config.yaml
n_layer: 14
d_model: 384
n_head: 4
n_kv_head: 1
head_dim: 64
d_mlp: 1024
vocab_size: 2048
activation: "swiglu"
norm: "rmsnorm"
norm_place: "pre"
norm_eps: 1e-05
positions: "rope"
rope_base: 10000.0
rope_fraction: 1.0
qk_norm: false
attn_scale: 0.125
bias: "none"
tie_embeddings: false
parallel_block: false
init: "uniform"
init_std_qkv: 0.0376
init_std_o: 0.0376
init_std_up: 0.0376
init_std_down: 0.0376
optimizer: "adamw"
lr: 0.000723
beta1: 0.9
beta2: 0.99
weight_decay: 0.21
lr_head: 0.0061
grad_clip: 1.0
warmup_steps: 329
schedule: "wsd"
decay_fraction: 0.524
decay_shape: "linear"
final_lr_fraction: 0.0
batch_tokens: [32768, 65536, 98304]
seq_len: 2048
doc_mask: false
train_tokens: 499700000
steps: 8322
dataset: "wikipedia_en"
MLP neurons of a small language model. Each row is named by its layer, matrix (gate and up: input weights) and neuron, and shows model dimensions 0-127. Each number is 128 + 24 x the weight over its row's rms, rounded and kept within 0 to 255. Numbers have three digits each. A neuron's up and down rows have the sign that makes its largest values positive.
A block is one neuron, or neurons of one layer that tend to fire together. After each block is what it responds to, as a language model described it from the Wikipedia text at the highest values.

L11.gate804:149128131108113187140138157150100117063101111138145127158100136127107120134195143116124130160131151104132141130128142132115122143151160148132112085100149108100110161154131125138140070131137111117161145127148131147132117125127119127123125129116136088135131119144136106113152112121107111159123143137144140095136125141087129130151131127115163146078096097130152093083154165109145103152126
L11.up804:160127115125124109107116157130139098139098111164148115144128163092097065127166100111117149100105151140142122154140155134155114141153110134107132121125096120116131120149135113104137137102118121139127128138116130135108122113094098119143069148109123138152148105137132163149154093105137146141147110110135088150097117123120128107112132159117163153104153169106122106130152149107124121157111
Responds to: Final piece of an intransitive verb split into word pieces, usually -ing or -ed, just before in, on, as or at, e.g. residing in, competed in, working as.

L5.gate313:137131160184142117157096148076131100105134114131163140077126087152100112134131116116123118118117129105181088121120123153101123088097145123107135155126104164094128175095122139143118117145145112136154111141121097088116094167114130093143153132113098162146086141129172136118137142120120092114119141136153087141131154152139128122138125129125057129102119109126146152108095148102147149159123
L5.up313:143148134101133115136155148156103149136109141127131142118144122156100136105154132109114096103162102136167106172134135086166128141165103116142129141157110164123094049140127149168145136117132083144104150182102095096127146166181146143119129120141129114140125115205161140092155106128114150112144121135080138131130115116103118117089093106134132130130141153135128116092128109143130135111127
L5.gate764:156125118130150130129117152129145118109121167115112145111145104117126144126083140122075126115142129127122153123087140143123160141127129111159134112152129136108138134129103132095132121117136110154159102108113080092135138082148171126124160138131083086162133137139127151149115171128126094092113092129131136151122137136131129124124130154162128080106106158130135147113155155112155075120139
L5.up764:119122131130144118135140159084130126090132138149128152110123068118142152111133117137149139157150112139173147104158167127139129161115126139084129108147149147125118107116086159144138101147141134107110126104126116152134149170151163125120148156154083096132149165134168168127151121113089132066134131136114131117141131149098107063172098148130126133135137112140130132137108180164073104125111
L5.gate923:155167145159127129089158120108134097122131119122135061086093165109100129160093082083086111114093139145137088091135145125111132185115126186089113115130139164137082137148115142118114078142164114135140144121154125120132165140138129126105063177174122108111164115113139152125158139121130160140119092125155165124163149103129132142149150095136124141101193125112138118135102182122168128130114
L5.up923:204122130138122145125140136087148136098114125082140115153151130126110122125116111118079135074112110147109120099144138120122178138140094140102112167125142150154138086134144091129116146114153083115093117142171137099163163096136135122084121181135112160081144121144120149126117166140133117126158125130130119145123169112107144140138149144166171140123082136086136124149106172129119107130111
L5.gate966:088113113142156067143127110125144167153162151101131132134129127114166100108111125101144137126110148146126136089082149176107110130146090126113103119159126115160110078113124110151137081116150117139089126131122109158152069132153086194159141118074128093109112161141163188083150118120117191109097135175087112131091139085166131113129169145135131139135114136149097165105145142096081146140125
L5.up966:118143178154133122096118153117129118094110119167124172111093143108135175111128134116111116158114145103148132119166101080109153134103127100147170120148112106123087100085117128138135099178092119149145110155129130152100139118143143124126137083139104138147098169160089132147119149150118159125125105125149156121135080129103149157078151156143121112148149085116144140126125146165160147107145
Responds to: Finite auxiliaries or adverbs just after a sentence's subject, such as has (been), have, had, can, also; sometimes table-row line breaks or mid-word pieces.

L5.gate8:153159168121161192125157085165149145046112149096126167118125066138130107143119131117124145170131118089139174121080128093137122123144107148113110133145135118118100152167069138170178106099115132132150139158141139163105136151131101112118155119125110098127160152151115134090143133128136107120131154118146134137148167125139159136123120131084098126124111112133184118077092133078128124149100
L5.up8:141144152164100187142138154174103156081140136108085145146146138116153113146157107127075128135149099132078128123099150158124106139125130117093079109110139109114131142148136146148113144127136106097156164129121132111116095109148152162134118115108091122140166109131127081085129130114134122127151145130104119133113150152113159170138130169119172112133120128130128098136133076128157151124087
L5.gate30:100080171152144120138118112094131105125126118147116111133117094166093121102138100145131143113144100116109113111118127124097129189050125166107136163126106102127120120121109140125140140148163135067112142154142135151094146141149122166168131114092131117133154158157111152175145134133096132128130132178088139099120124066116102134112110133138100105104127145133102146098149093131137078129077
L5.up30:089121147108113126115105141151140138113144101116148073133121135148161123149186173155118119137116127117136088115097131123094116085146131128097135130152116118110133090138105157104113152131085129099130121134098147157116133183131148131099092177083131141157127153139128146124163122128109133133141123092155105167122100102113103124106095143123160170122109129100125138126111102120094121119103
L5.gate217:124156118123130138161112137149115137141124122097113135117140106134140135132136115154134143134143088122096086161091108129110122184122148094105073108120135126109159127111123120096114109126123140140139120125102122094118152113103152110094134145092124132136159135110175182139161117131120167178170127149151177124130095099204145114138133125109112165139107128130142141107113088145161139161124
L5.up217:098111144166095132108144147100168146113162078121146113128123132129132171158137092129125146123107142118089148147112146121118122163094112118101136139097138152098136138123124117138126129116106118098150083109109113198165171122125100110104118113132130130094138138135104106185149120109130130113116128091118183102167135104115150140069154106150127157123080081150102118133142120138129107114120
L5.gate913:113184164168148137141102157137115105103127142118091101093165131118100097137163131127081172127099177112147126141139175131096108137149146121121121112146087101108121148117156129155137077073132116145134152132117170136117105108107149113123072132121112130138136113185083146141101148092131147126161107138104097140162124140107112144111076132130147120111131127132125149091141125134108108126101
L5.up913:149127099115157140116145132145158124115122124148147172168127126110098141125145083090128161124127112097134130132085155113168138131135122183123104165103138141138146098110113161129164152095111132089105121161108150126125110121121120113126126148104125083131132147115102150109138146133129108158162210150153113141146086130117185136090098151104153161128134070151138117170125130148146139141132
Responds to: Inner pieces of split words, especially Fo-ot-ball and Fo-und-ation in club or league names, plus participles like found, based, located.

L10.gate149:106139142136111109122095119172112126151158141129129125111103112121143123144152162139127149162082110097112155087107088099093095157124111120112159101111096138104125115127132118108141148120162122160080126141144128113129098090079148148165169135130155099148143124184115123121123094153121116122142133165138125149144108132112144122108137126110147156122142160119116148106130169198110126165117
L10.up149:132128102081116116114134139143100124102125133144139139079125144136128128169145137110156126160150133130137173106114144149099108147140136147113100160171091137153098150149112135110158126110109158128084120156156147119140148111132131155106140108142138079147107116152125110107165082105128142116127117119110186098125125135113114086124129123134164112124130091140149160130127130114177105142153
L10.gate154:136098166136123116132133136132108069101142108089107149118138129132077113124152088053149153111109124142099149129061123139094124116123121082116161113097138104148173112150098163095137114085120117144125177114123098131083116120132117106155145133154178123114129125148136154137136135163156154150132164182094140104104164098140114138155110117117136130129146084081158166140153133168106116110142
L10.up154:148132128119102128139105121113149151090139072139089187099165100149115145105078109131103116129126145172126131140102100152119180161134143156137120116132120146109106124131132089129103136097136138166101144146107111121095186049137118143121131137129129101111131114077099119123139152106125139149136096151096131136140143108117084135124165114120125117143139157131117121154108130108121088115113
L10.gate168:100151119129119109150148137104116122106112106139156124093152153109106112113139153112103126094131133134147117120121143081140168125134158138143114094128157082113105094118140098118172123135099100104134114149102154082133113177086111156140161105129161114131111115148102106138147122118133147117138132172128130160147121159102134080193093133122111132132086143097151143136144162171102115116148
L10.up168:137103077123145142125110137161129088116156169162141129119101096152135167117137153053143151093097150136077141124117117107120125104134095113174126092128095133092140108102116101121138091130136107135142135145125137176109147139079093128141077147145130110128131133172120124070073128106138156149137101142143111144136147136120091100125127131133125135132124128112106126076114152140150096160151
L10.gate255:131115126107152155128117125143145098181120113183072139104139147216128114115119137128127143136138146115127136148122102163138163126116082115108119149135134114152123129163105182125152103112162133171106088130102127119133123107123124145155149168151099127123127115122112113081123137112185147129100105104148084134094141086154129147178129087150112118112145141104095162105147155121157129109112
L10.up255:131144135150140117100114098170103127144093142145118122129134149121129118133134136133144121117164125098082149087117127104087157180105125132149112134140145108199164127125111146162133122178135118084099160130140154101173072125100155124161129126151109135123109112143172137109108175109154128129085120107116132155105120131104104128081113148123119150117092102122131154152106072174145128093115
L10.gate307:156156098162159125132131160117112094141141193118137162144143138134095109126170146113145126168118152122122075135110138134144157165145090191103142086126128121114181178112119157131136096143110145139107115147112159128109143157092136184172139133130143105134148166140108133087101151119194120105143105094167122133161110097075102129140139128146154165107172103136095094122160159153132105158131
L10.up307:111132104135104158136097115128130095132125091110081120150136112167145140139143156138140143161110105109147137111141182089102125156125098109136168108117106117140138113134153163107133131112128144118158102145098100143134121161133138170154181105189104165125130106148102107111131116152123089118160137118132119125096104108127126140088163162154115197121124127158157124135149137161083122144109
L10.gate389:142159078142168091069138134097141124116132113121115136106122160177111082122121154163151122179111100133153145044147140105127146148143168111129160169136121103061118155093115181159137109118133134130134112124103099111097111142110117115156119098109152113133145173148120134102172134149136088127120128087168111132123122142142142105122137077128130161097106145128126126146141171096173106181148
L10.up389:159092117106088167161124140109103082109121147136151089091094131134127124130178106145121114128161156129172101116133096118116119117110122130127092121152109165131147076121129121112096119117102138142096155115141100151078093091096133138118158149123113110108100141139110120154134104131142128088127171132142149135131164114163103112147153146098136119102146135145161145149121130114117109124087
L10.gate556:157121155094068117121150140128111118126160102135138130093126149184119111135123139121109130123088094131157143139125116119125077124124172127136119132161152145109063128126112111115122092066151119159100146139125127131121159103148140121111147101111115123100139138082125112138163132153095109133118110123114134111123142124182136089140117114125166129095162105157094150116122173158105139120145
L10.up556:143088170095104139135119102116131154129178121166097122055182112158103117119137132124094173149114125088166122133133166143095091155169167148134126107096110130105046114111107130144117126104106134118103164109135118153136148143091110113140103112093097090116128101092125122154155138115144142070186104160150125131131168091171173136146135108164141135109140129162087127100109153106126140130098
L10.gate610:144112114152145123103125154098119104107109159126113106105117122110157118149149126103124142136131048163132145129134117132163139160076087116140103142136117108138108087103163090127136148151094122065134169178116118119120092116168117126160107106106062095116121160144124114124139132132175098140089078152088093138074092107159100137121120100136091104112118143130114167131138123185138133129180
L10.up610:109129115122133168172115075153099165088106117121172116146170126072126130108148121155133133147104121116099135113140147132133181153093128131162146106144112113155133114114078113142149120103130136122154120150128139152144164129148140093170154120133148100100093145130124150133156147145145144124102127117144123150072150096149147115115116131152098125129082144150139175133137104105106160134090
L10.gate641:092159131155131090129120102137077127164128143120139148115111074131103131077136173112120111134124123163118138153147093117102111127150162099143146153092119104153108109165111147090138129184129101111108142140131167118120121130159136131126112113123105156108123160165096096122155111125130162117126112144112126113165155108119154153134132143095122146113063091122126084129119105133106134123158
L10.up641:135149104159133115082168115096160151145117141118153122132137123150147120087147076112116106125114104129135144107130104103117156157134148123147111121178125125127126137141136106153139116128126162138141116092196139170182128143121135148130116134122104099133166152126191132113082138099135132140106127125139112160089094130128140130093118163106141114144095143097135145097194140151142094102118
L10.gate720:105147085141107143101105135166090064160143163112122164138101122163157119149121157091119107148081099167113109093160174152138123150158131100157112125128163103142124103155138132197103120138120119112104144118137086127103153104100127150108118141182141126108129127139164112062104161104052149130136115127137148178149107121117115106141109155146115125127126135111131137119127134178142141147144
L10.up720:108131119099102152127131132151130113134119172112117132147152063162114086169125125106095177134114109166111120095171140109158108149139112151167126124127158113113100147136151128123170134117156125132178126136136106165100145132125137130124158138151128143123155100135167140152095184129122142098131125122143194158162186137142154122128144145101111128126163136104158145122161124131125100096129
L10.gate781:151145121138124162113131141101152143097170122163117126102150140109072101109151122085132131144132130160122133101150138129150114193128122106134131135176105085115120115125120088111159106099119124129099096140110122091135120110124105093143128143102082130127157128172165129098120115106127072155110068135100087168098112101090121094143163107109124176120136150125117145107150149133141108116152
L10.up781:130110138087111103107200138123166118151123126116137150092125113126136140130181117117108113130115163138133143139155111137119105127092145159166127148120145094132131116118144131119161163144108163133126120124108086131122114128123121108163129113099092124122148131115131121107156111141137155130112139100139105125107118112163119103152126108131160174129064108120136104119117136142092150136128
L10.gate788:123141131169155133151133114128125106153095158160148189156137091138105114083154124094152116116163118132125123131124112148132119181136163138108117078138143131130112183128159157107127132125107142186059146131127126147115134106097147150162126154140157098151145121152142137129103149113140122139120127139155103113131123150129134126146103111086103165132130159084101153127103076140141130081101
L10.up788:111137116158153118133143143144105064128131136122135140143135138133186106097095124141181152166114103124157151119136115179086153135143049164146105117136149138111146144101119162095100125177142149117125105141119094114114146152150079143147119112111140183130125088127120137095090120154147100144157153101136138113153135123143136128117127094138120115139100183120144085129098128154138118105098
L10.gate893:127133126171092091154140085146102075121105110106107137101149109126134105123150172145110136125066110159134138107152114164114148148127145118154133088111096108121127126163112128120117153114129116182130145198153132141131117125142132155167136101138116140138132166151120169131112176095151148130097103130115133135074164110120077129134125073146092114099134112114120153121145153131155139118094
L10.up893:159123147128107122150132123126153108149165119133120140086119093098162086088177160072160127156119136123097139115097151105144102129108095118142107101162109154099127122122125125162117130125111107111084130134158092110177120149155126163131173110127142164145143118131132133103109159161153128126108072158163125116134174114177120093157133129143152162116153141134125134073150184137131140095123
L10.gate915:126176122155125146112086112124143093169129147163127141116133162119152086134163152165101139105131116132150128160086121127134112134122164101117130134136135149116150155132115160108099133118080104164085098173160082117117151090101118149154098119080154138142113129146108132111132109150103154125050112139142106142128119116153117121140136166127087103090142147130101146105114121115142120127136
L10.up915:125093124093121097161099188143114071135130108135145166121130101132127143127093148100134119131129092144123168147129191151154097134092093104123106145132141126104123141187146113100161143130129154155139110102126176111155163076167130094149142131122143134129143155102152140137125118125155123092101149102096115140169144142115117060163104119146138151096178125132107148142111128139124094109144
L10.gate986:103185101124123121123162148166127147109105118144143151116109137117151060133150125124102158143110114073150099107140114118153139098112105100111113089136079139111117160095153094117131143082116140089096118128167154157105105145142137127158151119124092110152150126112131147076126158129132106090112137103132104142079146129123127112098097135127133099062095121127169099089121133117092157156164
L10.up986:112120114105131101137152126132103119116137091120091124139116122117148134136105126096055178169136132154145116179099111128134103173075080101134154121136130109092144115093135144137096133115120124120058128139166149136128106117122122126124138129125118115141158177150139097158120117129172132139094141130111119118158122137120123100164105104176131134136103133118161126131173114127142109166130
L10.gate992:172156113185086088097151149129098083141112123118122125133146158141072123163157131099150154098132116118172173099118088107139110184098109133122140095093126143063114141110182162125121130131114121149164082135113126142125142091133165112136129134131139125156145125158137131092140117124126175133101123112173165129087163096105111109132152124080126147113127144181115149145154142146134119119111
L10.up992:104105140144154127146125119166140140153099142148139164125103098107117135116146128111187118103061114136101168141124104133178142115103128131137132165116104111121106132155113116113104109128091131072103130152132081163116127150129076137167110145141084150187140107124044138087153117113152106112148135155135130138154126102141147099172145109115126198137131120120138158133162108143144129176156
Responds to: Bare space tokens just before an expected verb, after "to", modals, or subjects, e.g. "failed to yield", "police can trace", "they leave".

L11.gate735:141129110184094123116155073153146086116136100141149147115112126117143085188128136119125157166106083125085138110103084108146125140100138141139109124135118097128156123149104105098117192119149108134113124139134104130127110151091095126185131088118132107104133138119104136100116147173140149109132118146083124127107160108151086149182118102153114143065134134123169143170132127132144158115130
L11.up735:155128099125083113166081118171128119108109123106119145106095115169105156149130145133088169117110139133166148107095136140119120144147122136132142158090113133103117122119123140111129118116106108167122150110152094128122132142124135126145128110123118076149088121148147101134145123145144129129116130139059115111104142112171085136152131134139057168125149089126142122115141166138122129173123
Responds to: A standalone space token before a verb or noun, usually right after "to" (in order to ... serve, raise), "and", "has" or "its".

L10.gate3:159106134136112167094126123131140114141116171157082168128121157125099122114128156084117114136123106107135147142133136144172142132117116152164101175160120124099096117133131118126091112145114125128058162154116154131124107128096123112164126134110140130107187105145093095156161144124122126150161074150106109167115135118095121102131123110119155140070146109109145093096104156159120131167075
L10.up3:170146154168147117123121098133128139152095142095103136122162125141104156143122105111092147154141127133108179174100142152111151129137121083091095125131125143100117172106122140155079097167128085099155145130100115149157113152130106145136126120151126115112116166119169102144095087105092155085106105183078163141142131166154108128170151121104119136108115134126130116130087120132148099120131
L10.gate101:150127144173166143164132112163145108126140164164120125137151137113108135178127143132109112111145181106130152157107088156153136138154107126097112128152134140117136188133150181127117078136141092139133130130123156142134115132146111108111141148119115138146126120103115152116145121098105147129167117066124119114147109124123092117122129119116128111084140164126109147097087168147100139128159
L10.up101:114104145187126146095145122149152130142134111133158098147093136165130121202116117143131109132084089086111087140114115135135133154121117139128121090139146125109127133151093149154156104143146114093124174154115157150108111125172119123130145123112099101154139102163153164140168175121110105120129081092124117143127115139088090148144145091083111120124087136121135122115143090162124080113160
L10.gate200:102121124117141144172138155124129135103088161150142115072119114114114096113099075112117098154146135110145143133121095142189139136135084191142120114114175117122142207141123118114145116149129138124122161107140146113155117122081103119143125145084156105122130092148114166112154101124154148121146183146123115127108119110130166125164127152146102136126107143134109113099160121155125120129124
L10.up200:154144135139182073140155077121100147143106112107106126147118113150079150162126119133114178165139108118112151142107142101138138127126124138158124151154125131114169161147106091152127178133168094133143142145115144115122127141098100131139131107164156114152080142130146108144166171159126126097160124131162131153114114137187133088163142133117118137105176156128156124138088113106093098136126
L10.gate222:106099180142137143118076117118150130144133143126124156115117183106171113146091147123131142158117151086145148122124177121109133115152175113108136125110115129155110100111114160106125158142111128122140125120107130133107131122144120125133141114117101158131130133156144160110115128117137121121130141109123114128135082113101103081113148128124169137092120184130103110128139119117127148154117
L10.up222:115079154107147097150114115128136138109100128133116129118146160140112105142109088188153154141101118131111159142090159075174129135170134140152106122113116156122115142105109128110089143114150138110143102125119077167104077098092114141102129116081127115132152127138108128162169155120126141146152120143132136150159139140103145172145145164083111141102107116098154134115125131115119096122135
L10.gate225:157082132124148143121130126163110110164098114136123148155075105112122112123161098120138158117134130099132182135091143115125124139167134106134131145107155144129122146147145130148139144167134136118101173150132092139127146175145112133110101123094128140121133105137092124156162140095119132124110142141117125182108142153162124163166140081147146147071160122082123087089144153057090145132102
L10.up225:140105147152108096082104132095137125115124125154124119162129140157131128142147149101146127170168143146126129172128139139143115117131146130166106120120112149100127124128161116102121134094072146121096129154146089089137119146117124119174128090126143116156128143165153149108104106107152097088122089120123105114134130136170110099121110122171099129122157161118104124117153122140098144146121
L10.gate248:107121168138091124150119114117152154093179153146121128168118090168136122123136119154098126144109140121112164146121108134082117170100148184132153155123189130130123179149122120116131144103121124132142089135118149161121153168118134152135151136138146118114090155123121143118142130154164117162162091155140120121148111109143131137166142128141177131123202141121139131154125100103141109140164
L10.up248:115166146097125124125168122096103167129138135105131124130146100128139136152126165096152107129138105102104127115138074148162120126190065108125105128159133116136131098154181187110122156075148126170113120148139156118137107118136107124099100127132160145120115143116160075088132103112114092104128121123130141112154139107177148150149117119078112121135100160105116119171092112126123135126152
L10.gate417:140129146114124116128109116121150145181125141084131111141110111151150115062122083138108087091122124150180165068091119113150075133132122122119124124165140131107100168110126108112112134152114152102099154130134128133109118109079118146111161146090101159114118152122136106116119129150143109149119154174088162111145127084158163117163125136152128159139143097096128129148127130133095139112146
L10.up417:104127110127118133146171142187117154119137107076118128108136153173155104136144105106109146134131096097120141142137108118132150146110158096157120133082160154122096135153161151123128138144135149087123135116121121144182161093138152111146094139121152119127144122126161097120122100111081077104134108072123124047133123160127123140126098090073140156119118148141140141124107115127113118111175
L10.gate425:158143109161144152128106088114194157082120146100141109114076119121110163141111133140139134136135107124145107118130138075149093169119146128085102111151152085081118142160119101132120120136103145112117136110118059104112100128106136122122107119130109126178097123148080160108146115101112153115125145138119112151138111125118132117105161097091103171132121174094163138111138147154123112099120
L10.up425:131117134126120081137168169083136111148152098070111165112147117118142096173127132091157135107153168192096155167144126149147166154118104108088132088147136143145097142151127148174120138131153114141097164070135151140134111119109095134112086179116147151111088128100126141110128114135122125124154124173112129108143156121155132117136124131125114187124131124120082141126180154073114138078126
L10.gate516:136089128159149100126141144120121168154176152110104142116122143136087119109150137120115121162115108131181160146144149121136123157138121121134123137112132146140107111128152132098102146142080122158106141145132192142175130111115129117132149111108125120135169132110152124104078091179139118083112091143145105113163145145117112166183137082085137095113123160106089125161122147149110094142148
L10.up516:130130080187132129090138151149135137143170095127121113120160124152117138187160118144139114113094109118129117158089142121145132121106156113117126119150107137161161110113132141124086077158147117136138105148137111087153112125121127138139172125134158104096142155150140142134140122136131086105133108095152092122146136142084136121169127151115131094123162131134134124113146163123119113119125
L10.gate541:152116164138130120135116132139154103126108135129098198131126101126108104159156138111108157159153141132148098163156100122117121144137141114091097158112144162118152116117152121168157156131114114117107117144118125111145104117135100110120122135127158143143148114170106153142161161122188078157097172138100175098141085105120143146143148149095077152103146101105114148111106156130122107122106
L10.up541:138136146105089149129112130146131155114098126110109133110113100110127147151152122169120116120125129131144106123164118122141084113139144139082107101095112134148149096120163123121144127106122132140150137127127105097121121111107157128169091149179187115141127122187127158114144128151124130141101157099125089103137139136087114134157122132129122100117121142135117154114167089160121197153140
L10.gate574:145103167154135130113085143141107108128130137104110159086138150136140130108074166104141126138129183119150118126122126125119152147097164115121124130146129155088082093148124090133107103152104148143101092118154122165089125140109086117148125141129147114162152134133168103121112125122115142118143131125112112115136114096152100118161128115088162104113120136098139127097141129107171100158176
L10.up574:169120140088124085131156138115108167116126157147133112184093111124138139087125095144124131111151151116132165114140119101140170152130137110139111114109109135119102095144137147076093158142127134134075133133141148144149127122122121116139077132125141137115158160098102128138103099148141111156120091161149124143085127124101126153121150103121106138122116120117104124167130121137135116118138
L10.gate579:130127144128120097103112109114128136159155114144116130129112093124098116172126128119145096121068124134123109103156094154091136127106142181089133176129123096100103101133089104146104139109108157133141091103158131105117156148122166100121130127145130135164109161141153155115114157166080118147143157126077146146126114129157118119140148130110113139099117124173143122127110149120111122165164
L10.up579:114130151111064124120106117097098118117115126139137121120100121107099143105141104141143136127128123146143130147105130141134130125103111120113101103138118162118105110115146123092117110112081143157132148107137079177068111152073103132142163195136155121108170154096127145124121093145123095095100128136106105092196104135133102089147095122130094103127169086116138110108130160140146124105118
L10.gate586:136146155103111121095101128121118052144134109100150161125119093136098141109184120120097122151098099120165123125123132131145133147150149126136145128131129174135127146142148171170130088160088124167104075129166149093157122105140166147140145124167122114147136113136117148120114143192137106100131151120122135114106149136094159135118142181135145155097135096140133116120120138141121109154134
L10.up586:104090189181138130134148083131138132099150123114109133136089110096129116131143129097090115123120141136160167146133135129166097128114143123085122145126127129147129144100146106111110092076143097157091196146149122098168142106117114146139115115107163135093122087153115126136177115136147111170126144140166146144122150117126143152140104129156121155123123137152114163152103146135130136141141
L10.gate830:170100134121148138159159126156136103104139115142113086144084167113113113136124120117129113135107125099101110091130150145135138128133143153096099117107184141114120136135118097120156135138100128157088138127120120127116162111127172131172091146142124168108126150112139153088145104135119101118131139156108131132139142138104138120122170101150128159113148148085131101145102117134099142126126
L10.up830:123130097122161122132138110137139146117152147127156144134133084113131108115119169157152103154090170093122152151110152133130133119173154082094119135128149153121103139145149144153114095145078156114137136147144124170134133085140137164091092089125135193123156099144105165114126123196152140066103152116165090144145123110143125124113153128140132107112161127102162128143131117132122144111141
L10.gate831:141103137125135200125155117160148094105121124202122131130156091074130092105151093084137128119102140090132161111132166134057167137137094125136142122093127121162148169160137078143118087152122103129095169125169170115097170127130099128130111093119140149127149104116126141154129075142134143064131158103079129116096125115130151133140137096109155133105120181111189100140125142128125123123146
L10.up831:114115098116114150143105168144133123136059093138114097156095093092132082118094114103129134147144149126113138147124124138116122129140186111104132133141165150137119153113145160100102096168135135113105143116162093152133103146128116138100119102124089104131090092111125128099158121106137111133126149136114148156134170155168141116180138097129110147120156161137156139128105166134113144104130
L10.gate863:171124108141133100143138131104135100149144150048132150153069130153134100151164121114147142123129116131157158177123150124128114116160175098112084132104181133114152145149131146117066162163098092156127116149089120148161107154121136155121172121095155095103096155142125139120147109157141100154090146169143162133113137119151146137133166168112143119110127120146108130138154128137184088105122
L10.up863:088073102106112093136127138149143151135115138112160105164112121132137160134150121150090122132112141090195171173140131130130165147133134131147113140132119126104112137118122116150102115169159135185136113101134140135107122111130171132112125091126137140111096137139137150120107131137128138121116141129107143151107120163125119079134152111142144137116141154124115107157156147093154157146138
Responds to: Stem or start of a main past-tense verb right after its subject or auxiliary, often split mid-word, such as stud(ied), work(ed), open(ed), set.